Weights of a small transformer language model: 417M tokens.
MLP neurons of a small language model. Each row is named by its layer, matrix (down: output weights) and neuron, and shows model dimensions 0-63. Each number is 128 + 24 x the weight over its row's rms, rounded and kept within 0 to 255.
A block is one neuron, or neurons of one layer that tend to fire together. Before each block is what it responds to, as a language model described it from the Wikipedia text at the highest values.

Responds to: Building nouns, palace endings. Words for buildings, mainly the final piece of "palace" (Amalienborg Palace, Crystal Palace) and "building", "penthouse"; weaker on scattered mid-word pieces in names.
L14.down14 [149 130 124 129  83 143  75 153 100 128  96 112 124 142 120 121 100 130 135 145 167 113 168 112 116 113 141 126 111 126 128 152 117 154 103 132 116 102 109 110 108 101 125  49 132 136 122 109 175 148 142  99  88 110 128 170 115 104  91 136 145  88 135 119]
L14.down94 [102 143 139 117  77 112 162 152 163 140 154 101 133 130 168 115 131 120 168 110 116 140 104  98 114 151 204 141 104 140 130  88 113 156 132 151 119  95  96 150 159 121 173 105 122 149 116 125 136  91 118 146 125  96  98 105 156 129 105  76 150  93 127 106]
L14.down277 [105 129 118 109 166 135 136 118 134 161 159 114 135 149 120 109 150  91 103 111 137  83 134  93 118 161 108 104 121 129  97 134 106 101 173 145 160 132 113 117 115 151 117  99 127 101 100  90 108 116 166 119 135 119 135 131 111 112 111 156 187 139 110  91]
L14.down498 [164 122 141 148 154 107 118 155 112 131 117  85 140 123  93 152  75 144 140 129 130 131  86 132 147 150 123 132 120 120 130 119 111 146 114 175 156 138 126 134  99 124 143 134 167 167 115  91 127 124 163 120 128 123 120 118 152 158 127  97 117  92 137 142]
L14.down603 [ 71 138 116 144 121 148  83 136 125 119 124 127 122 136 119 110 143 138 121 123 138 115  87  99 125 113 127 162 138 146 130  78 131 133 176 144 138 157 149 104 112 131 104  95 146 146 123 163 114 139 126 136 102 157 140 172 123 142  91 106 105 129 135  90]
L14.down864 [122 120 117 160  96 101 125  99 155  73 103 140 141 126 102 135 135 148 132 122 151 184  93 108 152 114 164 121 110  95  89 110 172 115 144 100 118 151 147 144 180 124 100 113  99  98 109 108 154 179 128 115 148 132 123 160 131 122 168 110 117  87 108 102]
L14.down891 [ 93 101 125 149 134 101 130 149 104 120 130 146 152 119  96 120 123 148 111 102 106 111 134 105 118  84 152 135 144 162  87 100 147 144 140 143 141 126 128 135 129 118 135 180  92 107 129 170  78 130 111 107 128 155 147 108 129 118 125 154 151 153 122 142]
L14.down1078 [ 95 123 126 121 113 113 110 133  42 141 125 118 133 120 159 111 111 107 155 151 146 121 130 131  69 198 114  94 177 133 114  96 117 152 121  91 134 110  92  94 104 109 170 154 112 121  70 137 122 144 126 146 137 111 155 153 164 124 138 105 148 125 123 121]

Responds to: Definite noun heads. Last token or word-final piece of a common noun, often after "the" and naming an already-mentioned entity, e.g. project, group, network, decision.
L14.down323 [138 112 130 148 106  91 153  82 148 142 180 135 151 135  76 131 134 111 131 152 169 132 112 137 143 139 133 152 156 103 144 114  96 115 122 129 116 132 155 107  99 131 116 144 155 162 118 151 120 113 140 134 119 131 128 126 198 126 110 115 132 119 118 114]
L14.down330 [143 140 115 116 131 107 165 104 129 125 113 145 111 151 154 146  95 137 103 110 130  89 139 112 135 125 117 204 104 152 104 146 111 129 142 127 127  97 138 186 146 106 176 139 167  89 131 118 131 145 161 172 112 137  98 135 126 108 117 129  81 117 147 174]
L14.down554 [150 117 133 104  93  80 133 147 117 143 157 108 158 130 125 126 112  99 145 105 113 151 152 119 147  86 128 129 185  93 134 145 116 135 117 112 122 151 139 119 122 121 103 101 142 134 141 127  91 103 152 110 163  70 177  55 151 120 130 129  99 128 116 115]
L14.down847 [150  98 124 116 112 137  92 131 119 130 119 123 100 132 151 130 135 173  96 157 107 127 113 153 105 145 139 115 128 124 143  83  86 145 149 151 135 142 115 120 152 136  88  82 100 146 138 155 142 134 133 111  86 134 167 120 160  83 118  93 165 156 191 155]
L14.down975 [ 91 130 159 125  99 105 138 100 143 137 111 119 117 114 176 123 158  80 127 108 128 153  93 111 159 115 130 126 148 143 110 118 163 136 140 135 133 109 106  98 131  96 156  98 139 168  97 129 123  99 137 176 117 139 182 107 139 157 149 127 152 117  82 133]
L14.down993 [126 118 123 102 145 145 176 149 136 214  96  94 103 137 144 177  92 137 138 142  95 141 152 131 140 133 112 115 127 104 153 114 151 119 115 146 131 139 107 135 123 119 137  87 112 142  65 172 100 117 141 107 109 132 158 134 120 128 133 151 132 121 110  94]
L14.down1092 [149 110 100 112  92 123 134 134 122 110 118 103 144 127  98 184 185 126 137 159 122 144 118 114 121  98 103 134 121 142  94 123 146 154 157 128 134 137 150 118 109 154  97  88 134 126 121 169 121  93  97 138 165 132 119 129 102 124 154 104 157 131 127 135]
L14.down1111 [145 129 115 105 113  94 124 106  94  92 140 103  90 141 148 152  98  89 153 149 105 125 147 130 131 114 129 127 127 132  78  83 159 181 102  99  91 107 108  99 147 108 160 109  98 137 141 116 108 133 121 138 126 108 121 131 132 131 141 137 131 133 103 149]

Responds to: Plural suffix word-pieces. Word-final plural endings split off as separate subword tokens, such as -es in rol|es, townhous|es, hero|es, and -s, -ers, -ops in parent|s, farm|ers, Ho|ops.
L9.down24 [157 135  86  99 167 126 100 124 108 108 108 131 162 120 116 107 136 128 106 112 104  79 113 134 119 162 147 158 134  89 146 105  74 107 161 145 109 144 110 172 133 171 109 115 123 131  94 121 143 103 154 109 124 107  95 134 131 135 110 105 101 152 144 148]
L9.down51 [118 124 109 131  95 137 112 110 149 142 103 113 107  88 125 118 154 150 113 131 135 165 144 158 147  75 131 115 129 169 109 111 142 128  90 113 108 170 140  91 144 133 133  95 136  91 163 162 124  91 114 119 135 141 142 153 128 135 140 136 105 136 152 120]
L9.down124 [118 119 144 127 164  94 115 167 130 126 178 124 133 135 123 133 125  88 154 118 109 137 153 113 139 133 114 139 115 117  98 126 115 153 127 135 126 157 131  89 124 114 138  87 125 156 117 135  96 142 112  90 113 104 144 117 148 106 134 140 118 134 109 130]
L9.down251 [146 132 119 135 122 173 165 102 125 111 118 109 156 138 138 118 131 136 145 160 102  96 143 136 128 152 100 111 137  84 175 145 129 124 114 145 109  91 148 115 127 128 128 143 162 150 134 121 126 121 160 111 139 121 172 138 120 132 164 115 110 113  72 166]
L9.down341 [160 132 112 123 116 159 159  87  76  95 128 106 134 147 144  84 120 129 115 126 120 167 142 157 145 145 110 163 129  90 117 135 128  84  83 105  94 115 117 125  76 130 143  88 140 142  83 159 161 125 146 142 125 115 178  97 131  73 100 111  99  82 102 141]
L9.down668 [ 90 120 122 136  92 147 158 161 157 142 161 141 108 167 137 143 135 129 125 190 138 134 118 138 128 192 164 102 113 159 144 132  99 136 106  89 111  72 140 121 170 147 111 105 117 159 145 153 152 113 122 116 130 137 137 119 107  98 130 150 107 154 130 121]
L9.down713 [139 140 140 136 134 112 167 109 103 125 126 120 136 120 125  97 134 154 128 130 132 114 157 153 171 146 120 154 124 135 159 146 107 141 114 104 156  75 128 144 123 136  85 113 131 129 125 109 106 125 110 109  93 155 143 126 197 118 109 164 123 106 103 157]
L9.down771 [140 175 120 104  96 166 123 102 126 115 123 119 139 147  93 123 156 122 140 123 143 115 116 145 145  78 111 147 150 134 122 124 144 116  87 149  91 150 134 132 126 138 150 138 113 128  95 152 116 154 126 133 136  99 113 180  82 131 130 102 132 171 131 151]

Responds to: Year digit tokens. The 0 after a leading 2 in 21st-century years, e.g. 2|0|08, 2|0|22, in dates and tables; weaker on the space before a year.
L16.down683 [132 142 119 189 164 160 148  59 138 103 163 140 144 116 134 133 144 105 141 173 130 159 164  77 113 120  97  97 124 142 119  58 170 137 107 107 154 140 145 114 132 141 102 123  89 133 120 122 137 185 129 126 100 115 129 127 115 126 147 125 165  89 136  82]

Responds to: Predictable continuation tokens. Tokens fully predictable from the text just before: "votes" after "Total" in election tables, "of" after percentages, and word-completing pieces like "yards", "ly", "eded".
L16.down61 [147 139 131 173 138 125 137 135 161 146 121 101 120 131 119 112 158 120 139 132  95 139 135 143 124  92 153 137 135 161 110 105 139 129 107 119  90 137 106  74 142 109 145 164  94 178 159 117 158 135 119 149 105 120  81 103 115 126 105 105 123 145 147 149]

Responds to: Place-name type words. Fires on the generic type word that ends a proper place or facility name, such as Railway, Avenue, -ville, Hill, Airport, Stadium, County.
L16.down249 [ 99 140 133 106 103 132 183 122  89 163  90 136 104 147 167 152 148 128 132  86 162 122 109 160 191 155 126 120  88 156 150 157  72 130 150 162 142 177 128 144 146  96 112 101 174 107 139  78 123 109 169 135 136 112 154 130  87 114 122 123 139 127 130 126]

Responds to: Second digit in years. The 0 right after a leading 2 in four-digit years (2008, 2013, 2021) and in table numbers like 20; weak scattered mid-word pieces.
L14.down112 [154 116 178 146 104 119 132 161 142 145 119 148 101 166 126 167 139 108 133  97  94 125 133 144 131 111 165 122 143  91 140  90 135 162  88 115  97  98 106 117 111 128 114 129  72 136 132  98 177 103  83 149 133 128 135 112 122  95 160  97 128 137 113 101]
L14.down377 [ 99 113 113 127 117 130 155 129 107 127 153 127 166 127  82 162 130 174 125 194  91 100 137  94 115 143 119 158 110 130 157  89  89 152  88 120 119 151 112 153 146 124 114 123 121 112 119 148 157 138 129 103 120 144 107 121 139 109 183 109 121 150  95 108]
L14.down876 [ 89 104 140 106 110 134 103 143 138 134 122 160 135 136 157 128 112 127  86 143 123 132 134 133 126 115 135 117 113 132 134 136 124 121 108 126 105 181 132 100 143 107 169 124 133 128  72 125 144 103 108 154 133 126  86 101 158 170 127 128 122 120 146 122]
L14.down877 [135 109 172 139 124 128 143 130 151 123 116 116 138  84 153 100 137 135 101 162 132 133 117 136 114 126 119 113 132  76 112  88 171 137 110 144 110  97 116 104 119 139 172 151 102 141 161 117 108 110  95 137 118 181 126 117 139 135 143 142 141 126 137 156]
L14.down913 [159 136 126 133 104 159 120  96 174 167 129  93  58 143 120 120 139 125 112 122  96 182 111 147 128 132 156 112 146  81 135 103  88 128 115 168 172 143 138 157 115 149 130 161 159  91 166  81 161 129 131 174 136 141 138 150 142 149 146 109 171 133 147 127]
L14.down979 [127 142 142 131 133 110  63 108 103 180 111 137 127 163 140  99 134 116 122 127  97 144 150 113 164 134 111 164  94 133  73 108 138 132  96 136 122  93 162 108  98 175 132 137 130 159 122 132 125 120 149 140 169 100 136 146 116 121 134 113 104 131 140 101]
L14.down1054 [147 145 126 121 124 126  76 131 103 136 109 164 177 100 140 132 137 130  80 176 142 144 137 175 101 137 144 110 151 148 176 139 157 129 132 184  69 135  97 112 134 170 134 108 106 130 127 117 126 121 115 168 118  93 127 128 113 115 159 113 122 130 128 143]
L14.down1143 [187 144 185 127 138 163  97 103 118 149 107 167 150 156 122 104 115 163  94 164 125  90 126 144 139 147 178 134 120 124 128 133 121  89 112  83 155 138 157 161 128 118 113  91 134 145 115 130 126 119 116 119 138 159 124 168 149 121 154 123 118 110 154 108]

Responds to: Quantifiers after prepositions. Quantifier and determiner words such as some, any, both, several and more, mostly right after a preposition or verb, e.g. "with some", "include more"; weaker on "by" and on mid-word pieces.
L9.down278 [133 106 135 122 135 143 116 114 105 140 152 122 136 125 107  99  93 136 136 116 152 167 147 147  91 194 118 124 152 143 117 147 155 123 134 131  96 119 122 132 132 113 130 119  99 103 154 144  99 105 109 145  96 157 102 124 145 172 123 129 105 115 155 142]
L9.down406 [114 125 123 139 125 122 141  99 141 101 106 126 122 121 115 108 157 137 127 163 132 124 156 123 144  96 141  79 178 115 167 114 130 160 144 135 125 126 110 113 175 135 151  72 124 141 133 173 127 165 141 131 133 171 103 136  77 168 119 128 170  82 117 108]
L9.down565 [130 151 134 159 136 120 121 103 101 118 136 111 116  91 119 111 169 125  97 141 120 124 153  94 143 125 140  83 108 123 109 100 146 107 128 162 123 119 128 147 134 144 129 116 129 123 146 123 153 140 134 135 114  97 113 125 139 127 157 141 127 132  92 144]
L9.down803 [155 124 160 124 105 164 107 161 120  97 153  80  92 137 163 110 148 105 141 111 139  92 157 102 131 103 119 130 145 137 157 137 126  90 114  92 143 104 135  88 114 112 139  98 106 149 148 126 156 159 122 147 107 137 162 132 122  93 122 107 104 119 157 123]
L9.down888 [104  92 104 167 112 128 115 118 126  90 157 179 134 119 113 169 113  92 153 115 125 105 162 106 144 152 115 138 133 128 105 140 137 164 155  62 101 122 149 140  95 148 169  93 135 154 116 134 160 147 147 110 147 138 109  81 178 116 129  56 164 136 101 154]
L9.down891 [ 96 108 121 120 128 129 148 152  55 114 135 110  98 147 145  87 119  89 176 109 138 135 148 117 133 147 147 115 151  92 139 138 103 169  86 114 149 139  94 123 163  90 128 129 178 147  98 126 130 150 184 131 113 135 134 136 146 167 135 101 143 106  90 137]
L9.down934 [110 180 154 124 141 121 149 167 131 172 171 135 127 147 115 106 130 105 140 160 134 140 168  84 107 160 118 146 113 143 173 102 104  76 146 145 130 114 156 181 109 134 113  83  89 164 182  91 138 124 101 139 101 157  65 136 142 183 119  91  97 138 151 136]
L9.down935 [117 122 104 104 145 105 150 133 116 154 110  78 130 112 147  78 128 142 154 112 151 114 140 128 149 119 151 120 155 155  86 157 167 114 113 105 151 143 148 113 132  86 120 127 128 129 131 157 119 162 128 160 130 127 122 137 153 136 104 155 146 154 154 168]

Responds to: Quantifier partitive words. Quantifiers and the partitive "of" that follows them, as in one of, many of, All times, several, each, every.
L14.down410 [137 160 133 161 102 131 126 149 149 173 106 164 142 120 132 124  81 132 133 107 127 130 132  93 108  97 142 118 186 158 127 129 154 123 141 121 122 152 167 138 121 106 126 111 125 138 148 131 134 114 127  65 138 125 160 108 128 122 126 119 133 170 128 164]
L14.down425 [161 127  86 116 126 121 118 103 124 111 161 139 172 140 102 113 143 158 103 122 109 106 116 112 143 123 135 151 128 127 115 142 153  97 181 136 142 117 126 121 133 101 127 144 133 128 137 131 154 121 101 140 108 158 160 100 120  44 118 148  82 146 102 103]
L14.down475 [148 127 129  98  95 105 110 126 138 140 102 136 153 163 114 130 168  83 105 102 147 121 107 138 138 103 175 155 116 125 125 115 125  76  86 134 135 112 144 137 143 125 154  91 124 150 102 122 117 131 155 166 104 160 139  91 137 111 109 122 129 150 143 166]
L14.down548 [124 151 150 110 166  74 119 159 147 128 148 115 115 107 111  72 124 125 165 171  83 111 140  93 121 155 111 140 113  95  84 161 169 154 101 123  75 127 156 138 144 129 111 128 113 176 176 144 105 122 129 135 124 120 111 143 179 144 152 115 102  77 163 137]
L14.down573 [147  86  93 139 122 172  75 112 177 109 101  96 150 188 142 123 109 126  87 140 128 106 124  93 103 139 141 100 146 139 138 107 129 149  90 123 138 144 130 108 128 133  92 130  84  98  63 136 130 105 125 126 139 175 130 112 154  85 119 128 119 149 160 100]
L14.down646 [145 126 172 169 128  85 149  98 138 112 188 132 119 137 153 136 174  78 124 141 136 118 127 108 164 123 137 159 140 116 163 138 106 145 118 172 125 131  94 123 106 113 162 119 127 142 163 130 133 142  87 190 143 143  80 119 123 136  97 126 143 145 150 111]
L14.down779 [140 149 129 111 136 143 116 112 159 139 127 139 101 145 139 121 125  98 142 131 157 116  96 171 101 144 148  69 153 164 166 118 108 128 161 150 122 142 163 122 102 120 117 140 165 110 200 150 120 149 151 142 155  86 123 150 158 106  92 110 119  90 111 112]
L14.down1107 [106 128 146  78 112 156  84 119 102 115 183 115 174 116 134 125 155 146 138 162 119 160 107 128 132 145 117 115 135 129 104 144 110 117 110 149 139 150 113 103 119 150 140 139 129 100 104 142 165 140 100 138  73 112 107 147 120 145 116  97  98 152 163 140]

Responds to: Mid-word continuation pieces. Second word-piece inside a word split after a short first piece, in names and common words, e.g. W-ind-ing, di-ag-nosis, Z-ag-reb.
L9.down33 [143 107 127 115 179 107 124 152 177 117 150 135 106 125 163 182 130 106 135 128 124  93  87 102 127  95 131 126  92 132 143 113 122 143 121 130  93 110 168 102 116 160  97 129 155 153  94 122 137 122 138 136 119 139 163 123 149 131 142 135 136 127 107 128]
L9.down281 [ 91 105  84 131  95 139 129 171  80 137  95 162 121 138 121 129 113 130 190  84 145 150  98 105 179  96 178 129 123 139  89 125  96 135 182 131  85 108 124 135 123 109 178 104 103 109 115 127  93 101 116 109 105 158 118 145 115 116 128 155 172 147 130 129]
L9.down329 [103  78 100 144  99 140 119 120 175 114 137  95 154 125  97 112 108 167 131 171 135 163 112 133 130  89 124 119 119 139 134  97 128 110 108 136 126  89 154 143 137 151 111  72 150 119 119 138  74 149  99 113 163 141 143 121 127 148 136 133 147 154 132 171]
L9.down448 [111 114 156 140 122  61 136 130 186 119 153 129 124 118 111 143 136 137 145 127 146 101  94 115 133 100 106  90 161  99 145  97 116 125 136 124 151 106 138  91 173  89 117 117 146 157 127 110 110 146 159 111  96 145 138  71 143 137 121 129 157 162 105 100]
L9.down555 [106 179  84 139 124 144 140 137 120 144 125 109 122 125 162 148  86 144 142 121 175 102 128 112 127 122 163 138 105 116  92 163 171 118 127 139 125 121 159  99 112 110 110 130 137 128 126 111  87 117 105 129 144 172 136 177 136 153 132 155 148 121 113 151]
L9.down727 [178 115 124 161  95 101 101 136 111 138 187 167 152 132 147 102 111 135  99 134  96 103 153 140 132 124 156 116 162 139 133 145 137 125 116 156 146 118 111 115 108 147 125 131  78 128 112 129 127  86 124 114 122 109 129 107 138 160 162 111 123 136 143 131]
L9.down951 [113 171 136 131 154 109 152 124 116 111 115 116 174  88 105 149 130 162 164 136  88 118 126 148 175 157 128 137 143 133 159 113 131 125  84 112 123 109 139 125 171 131  96 139 152 131 105 162 120 121 118 174 185 136 149 119 174 119 138 110 108 120 131 108]
L9.down1150 [142 142 131 132  93 126 138 161 120 158 122 130 142 117 110 120 130 120 163 172 152 132 170 143 133 115 126 169 113 121 136 160 124  98 101 145 126 100 130 102 123 117 113 131 200 112 146 126 125 107  93 115 135 159 127 147 145 152 169 174 110 108 151 111]

Responds to: Noun-completing suffix pieces. Final word pieces that finish a noun split into several tokens, often abstract, such as controvers-y, reput-ation, territ-ories, opp-osition, usually before of, commas or periods.
L16.down827 [136  88  65  84 102 142 143  90 131 151 109 122 125 129 105 152 120 157 134 143 135 162 168 140 147 121 130 137 129 117 143 125 110 172 105 149 147 114 109  75 101 146 108  74 137 157  86 145 141 141 132  98 153 159 135 137 137 128 137 126 172  91 116 160]

Responds to: Split-noun final pieces. Last word-piece that completes a common noun split into fragments, often after "the", e.g. h-all, tow-er, newsp-aper, part-ies, tem-ple.
L14.down24 [125 144  81 115 140  76 142 128 179  83 125 142 134 110  85 113 109 133 102 118 168  87 155 118 125 139 166 120 152 135  99 120 146 125 161 102 117 109 175 106 136  97 101 139 107 120 152 131 138 110 135  95 110 149  89 110 131 122 125 157 135 150 111 134]
L14.down91 [ 92 127 148 140 149 126 137 129  99 127 152 122 152 162  93 145 126 121 160 112 118 150 114 151 149 121 157 147 124 129  93  90 106  84  93  96 144 123 134 125 114 110 142 146 135 131 139 133 134 146 146 148 112 135  96 107 146  92 118 150 132 154 120 119]
L14.down125 [113 139 110 176 120 138 150 147  99 148 105 108 123 128 102 140 166 169 134 125 106 160 198 160  99 137 123 127 115 142 119 109 142 131  91  94 141 185 142 135 140 139 107 135 160 138 158 122 122 166 114  80  81 135  95 106 110 115 127  97 121 131 129 136]
L14.down621 [196 115 147 122 113 126 111 128 127 125 132 128 115  91  93 100 170 155 152 110 165 113 138 116  58 154 163 133 146 117 121 153 125 202 100  99 116 125 137 149 104 106  77 136 109 160 120 189 138 144 133 153 134 137 113 144 127 131 114 110 115 154 103 131]
L14.down706 [148 142 141 163 112 174 141 150 126 123 105 126 131 138 128 137 134 155 121 157 137 136 134  65  55 138 162 100 155 117 108  66 115  99 121 162 162 143 142 114 131 156 131 159 145 135 134 151 116 112 102 109 115 145 106 144 127 149 122 125 137 148 124 141]
L14.down801 [118 101 133 148 103 143 169 119 138 129 149  98 133 117 119  71 112 129 141 142 120 132 135 118 146 141 119 116  95 153 165 125 113 114 130 145 114  83  99 112 150 150 132  95 135 110 115 140 141 149 100 125 119 110 158  96 130 162 114 102 135 114 180 139]
L14.down973 [124 142 129 154 112  95 129 136 147  96 146 156 167 117 101 187 144 113 155 137 109  95 128 116 159  69 183 150 108 123 123 127 107 174 130 122  93 153 109 112 148 119 156  98 142 163 148 147 147 138 126 126 124 154 154 127 128  88 138 105 122 120 129  91]
L14.down1011 [179 123 122 114 154 147 181 115 109 143 139 114 138 108 161 137  58  77 165  99 113 126 153 140 145 114 102 137 132  96 119 114 131 146 134 149 123 147 117 140 116 134 139  62 129 105 150 129 122 106 109 118 116 107 174 115 103 117 152 121 130 116 161 147]

Responds to: Plural noun endings. Final plural suffix pieces of nouns split into subword tokens, like -s, -es, -ins, -ers, as in races, trains, schools, before commas or "of".
L16.down725 [127  76 153 115 122 149 136 132 116 145 136 113 137 113  91  89 108 118 144 148 111 108 117 125 151 132 146 130  98  99 146 120 109 137 120 145 111 124  92 128 108 153 107  63 117 117 143 113 157 121 121 127 142 112 148  86  91 142 127 113 103 119 146 139]

Responds to: Institutional head nouns. Nouns naming organizations, bodies or places, often word-final pieces after "the", such as council, District, Party, Board, Highway.
L9.down50 [ 84 100 126 116 141 123 138 106 126 102 158 142  94 143 127 141 167 112 114 112 100 126 136 108 169 156 130 119 105 160 110 153 105 137 112 148 126 122 126 125  96 136 135  74 136 114 158 143 151 140 149 118 135 165 152 122 115 137 114  88 144 145  90 111]
L9.down112 [129 172 110 106  88 113 135 133 188 124 120 114 154  99 151 164 134 156 134 101 134  95 106 122 104 141 145 131  66 160 106 142 165 112 105 150 126 164 132 163 150 143 151 138 124 129 124 100 145 147 130 135 105 170 114 185 112 109 112 132 102  88 116 151]
L9.down296 [160 163 124 142 130 126 121 110 127  95 119 140 120 127 150 182 133 171 112 144 113 124 146  81 116 165  78 148 116 100 139 108 102 209 103  87 112 135 172 122 134 113 164 109 131 128 128 130 139 140 119 113 120 161 166 106 111  96 130 116 119 107  99 135]
L9.down304 [100 150 116 139 101 130 137 124 122 106 150 105 135 124 117  99 156 117 108 130  95 132 126 100 104 137 156 178 141 107  96 140 120 148 147 136 145 152 154 130 121 109  99 151 101 100 147 158 133 163 174 110 141 128 147 177 191 108 181 101 143 115  94 132]
L9.down334 [ 99 124  88 116 102 151 127 161 145 130  87 131 120 148 134 122 157 107 167  86 109 112 141 111 151 154 193  95 142 145 129 126  99  92 106 150 121 158 111 157 172 122 181 153 113 138 121 126  82 122  91  61 121 139 123 144 111 160 105  84 140 149 155 106]
L9.down504 [113 144 130 103 112 131 165 165 152 168 148 100 127 180 121 134 111 113 137 118 136 140 128 100 164 151 124 113 127  97 127 157 109 136 115 134 147 157 150 169 156 134 153  98 132 171 130 138 127 195 128  97 118 116 154 123 144 122 135 134 104 125 117 158]
L9.down945 [103 126 103 132 155 154 158 132 151 118 147 129  98 178 113 126 117 124 157 100 138 168 107 125 142 122 138 170 158  81 100 110 127 126 130 110 128 129 169 153 130 141 112 109 140 122  77 153 138 133 138 138 152 127  99 158 158 152 157 138 121 131 177 152]
L9.down1087 [124  91  87 140 165 118 162 154 111 120 132 136 152 129 144 121 163 126 118  78  94 131 140 146 160 135 137 118 158 104 108 121 181 132 139 166 162 117 111 127 118 109 123 103  92 103 127 129 162 115 169  87 158 111 101 101 142 137 152 113  87 102 115  91]